{"n_head": 21, "rope_base": 2640.0, "attn_scale": 0.125, "tie_embeddings": true, "optimizer": "adamw", "lr": 0.000438, "beta1": 0.9, "grad_clip": 1.0, "warmup_steps": 307, "schedule": "wsd", "final_lr_fraction": 0.1, "seq_len": 2048, "doc_mask": false, "dataset": "wikipedia_en"}
MLP neurons of a small language model. Each row is named by its layer, matrix (up: input weights) and neuron, and shows model dimensions 378-441. Each number is 128 + 32 x the weight over its row's rms, rounded and kept within 0 to 255.
A block is one neuron, or neurons of one layer that tend to fire together. After each block is what it responds to, as a language model described it from the Wikipedia text at the highest values.

L2.up466 [ 88 183 110 138 103 110 130 205 121 144 100 203 146 132  83 221 107 127 152 111 140 127 140  95 113 146 138  74 109  43 149 126 113 118 105 135 118 145 137  79 148 131 158 117 140 150 105 121 138 184 147  97 122  71 145 160  79  61 122 145 106  99 110  87]
L2.up738 [107 148 112 148 148  64  85  97 125 142 158 145  94 136  79 138 114 130 118 162 156 138 126 177 114  77 133 118 167  89  82 159 150 166 169 127 162 135 171  98 112 158  87 129 107 192 146 108 142 175  78 124 103 143 128 138  85 120  42 174  67 156 142 160]
L2.up1724 [ 96 155 125 173 102 172 120 126  60 112  60 171 119 185 168 145 162 121 178  94 132 188 107 116 122  99 104 172 123  68 153 112 156 144 153 122 198 108 167 113 140  82 164 103 108 141 157 169 151 123 132 127 171 140  86 118 115  80 121 178 121 130 131  36]
L2.up1856 [125 184 114 150 134 118 131 171 154 126 142 172  96 162  82 136 138 124 125 108 136 165 149 120 159 116  87 159 171 167 119  88 149 144  91 121 154 165 199 113  94  98 121 156 132 103 114 136 112 162 170  96 133 156  73 129  74 184  79 120  69 116  90 114]
L2.up2282 [ 49 168 151 150  98 149 131 126 113 121 185 172 122  92 144 184 125 135 163 108 147 218 120 146 164 108  59 107 134  63 139 128 114  75 175 153 116 128 143 100 168 121 177 104 155 137 107 130 114 122 114 168 137  68  55  84 135  84 122 129 111 109 176 117]
L2.up2349 [125 131 113 102  78  84  69 144 113 161 156 183  87 172 114 165 135 102 149 115 135 153 106 159 140  55 125 160 162 106 185 135 153  86 144 116 145 120 148 147 128 100 129 105 130 167 130 141 124 154 113 162  90 151 121 113  66 128  43 193 128 105 100 107]
L2.up2663 [ 54 145 187 117 207 104  89  94 107 140  51 121 138 100  64 112 116 138  99 127  82 157  94 111 110 110 134 111 146 151  77  94 132 107 132  63 100 150 196  86 177  97 149 123 118 157 140 130 132 142 144 164 172 177 106 113  41 125  87 145 150 100  96 113]
L2.up2746 [ 95 162  92 138 119  51 118 205 117 161 145 128  91 118  92 196  93 114 126  99 137 121  60 119 113 101 107 100 109 104 141 140 182 202 103 128 161 119 107 141 102  70 123  80  62 156 172  74 166 157 126  70 144 132 103 112 101 159 141 172 120 171 133 149]
Responds to: Vowel pieces inside names

L9.up77 [170 156 177 188 176  71  85 114 136 129  56 113 141 217 153 161 156  98 140 116 110 144 116 145 101 166 136 156  87 152 127  90 138 127 132  86 147  97 153 124 105 178 168 123 169 145  73 152 123 180 118  94 152 135 134 122 124  69 118 117  87 113  98 101]
L9.up679 [ 88 133 137 160  98 129 101  76  94 125 191 130 160 128 156 169 121 105 184 157 157  75  75 115 106  64 162 143 128  68  64  97 125  94 150 101 150 142 122  74 108 103 167 102 114 126 181  84 169  89  85  92 140 112  39 174 100 149 106  99 133 151 109  35]
L9.up850 [101 135 153 160  79 130 143 129 144 116  95 100 129 141 167  81 120  97 105 117 153  86 172 172 140 178 176  96 177  71 109  88 158 190 116 133 142 105 135 174  80 156  72 155 149 147 117 117  82 142 149 154  82 122 127 151 125  77 144 132 108 117 105 103]
L9.up2311 [152 105 127 135 104 129 146 152  97 151 115 153 123 138 145 158 122  57  77 105 216 145 141 150 110 126 141 110 127 102 165 167 137 125 117 106 182 207 122 118 116 135 134 118 160 126 145  87  77 127 131 102 112 137  97 135 109 132 203 147  52 148 144 124]
Responds to: Foreign name word-pieces

L3.up2774 [ 95 140 159 164  88 135 100 209 121 173 104 168 155 173 112 174 101 113 152  83 118 109 174 145 121  44 103 128 106 123 161 119  92 121 102 104  75 147 139 107 156  94 119 133  95 143 102 148 114 159  62 101 122 105  91 104 121 125  55 128 140  88  97 154]
L3.up2961 [143 119 172 132 139 118 142 120 118 222  96 154 132 144  80 168 161 133 181 114 139 107 172 116 111 123  75 144 150 144 113 142  98 122 133 187 124 160 171 150 126  97 187 158 159 133 108 129 115 140 124 144 124  86 114  91 123  53  97 158 109 152 132 147]
Responds to: Final piece of proper names

L9.up254 [117 167 138 147 128 118 126 151 186 168 144 159  98 125 130 136 102 126  81 150  88 127 146 169  90 162 141 137 125  87 178 116 127 156 142 128 126 119 116 118 114  91 109 124 124 109 122  80 183  65 127 144 165 161  72 159 146 103 134 142 111 120 116 123]
L9.up1556 [137 111 130 119 108  53 126 204 176  96 137  59  97 108 101 151 119  99  61 121 132 102 103 114 132  65 116 123 101  63 176 134  93 161 118 129 119 134 125 146 139 135 137 234 130 136 188 126 106  77 117 166 164 202 124 136 177 118 158 145 157 131 116 146]
L9.up1636 [123 196 128 145 123 129  45 125 114 132 142  64 140  86  84 132 155 101 110 121 173 124  48 126 116  82 100 141 124  95 162 117 147 116 110 138 124  70 113 122 135 125 122 115 200 169 143  69 121 165 156 140 130  95 163 153 119 127  83 173 143  80 103  52]
L9.up3174 [149 125 193 120 194 123 123 143 139 134  62 115 176 177  99  80 195 102 143  98  72 118 108 188 105  48 113 138 136 107 118 142 107 153 109 139 112 144  51 109  72 148 124 122 149 148 113 125 161 106 105 146 128 151 144 150 192 140 122 163 123  93 118 104]
Responds to: Noun phrase head endings

L2.up985 [131 132 171 148 126 138 102  93 141 130  69 157 141 158 126 115 145 171 118 139 132 156  72 132 120  92 190 155 135 157  92  98 146 132 138 138  67 123  73 135 137 117 131  85 159  90 158 131  98 131 151  80  59  99  77 118 157 127 107  51 113 135 105 138]
L2.up1442 [124 145 127 179 115 156 100 125 165  93  67 113 133 143 112 111 141 143 159 135 126 155 140 149 123 143  77  79 134 165 120  57 129 103 154 124 119 165 151  96  49  78 145 156 184 149  79  93 169 112  77 153 121  60  90  99 140 129  99  69  94 184 198 117]
L2.up1633 [139 112 138 113 175 140 176 102 116  85 167 154 142 143  86 188  93 144 138 114  96 102 129 122 112 123 128  94 175 186 115 130  55 173 143 157 189 155 127  95 145 136 131 196 190 149 126  92 104 188 126 124 126 128 121  67 122 111 187  67 114 135  66 105]
L2.up1773 [118 159 152 131  93 112 128 109  81 181  88  90 196 165  87 146 217 121 139 118  53 108 128 134 140 135 145  78 159 109 135 143 144 133 203 186  86 151  97 122 136 120 193 170 172 125 163 175  41 124 157 126 140 162 113 135  93 152 164 180 120 132 145 142]
L2.up2997 [141 208 133 122  79  89 167 127 175 135 129 134 144  69 162  91 130  69  91  82 112 155 149 180 125 159 170 111 240  54 135 123 132 135 145 156  88 168 112 122 209 131 146 106 115 157  85 159 123  88 120 155 100 162 114 111 153 193 167 101 155  99 160 115]
L2.up3001 [ 93 132 106 111 142 144  99 181 138 123 118 129 147 105 140 122 102 161  88 132  80 139 112  84 139 108 190  87 158 138 123 104  86 160 129  88 190 138 180 114 100  80  93 100 157 208 129  84 102 156  82  95 111 112 145  81  73 140  81  82  66 142 131 143]
L2.up3003 [139  78 176 116 123 125  67 134 129 162 110 158 143 139 196 150 125 173  95 112 164 121 128 159 118 140 120  97 163 112 148 122 184 140 149 169 102 125 124 153 140 116 149 140  82 164 149 153  94  91 133 132 151  90 114 128 151 128 114 115 150 137 120 109]
L2.up3132 [143 137 120 168  84 168 129 199 152  88  72 126 154 149 108 122 129 163 103 119 109 128 113 167 142 143 123 129 141 150  98 140 156 193 172 165  94 134 104  81 167  91 130  67 201 115 116 169 111  92  58  99 110 105 151 100 134 142  98 185 119 149 140 155]
Responds to: Word-completing final pieces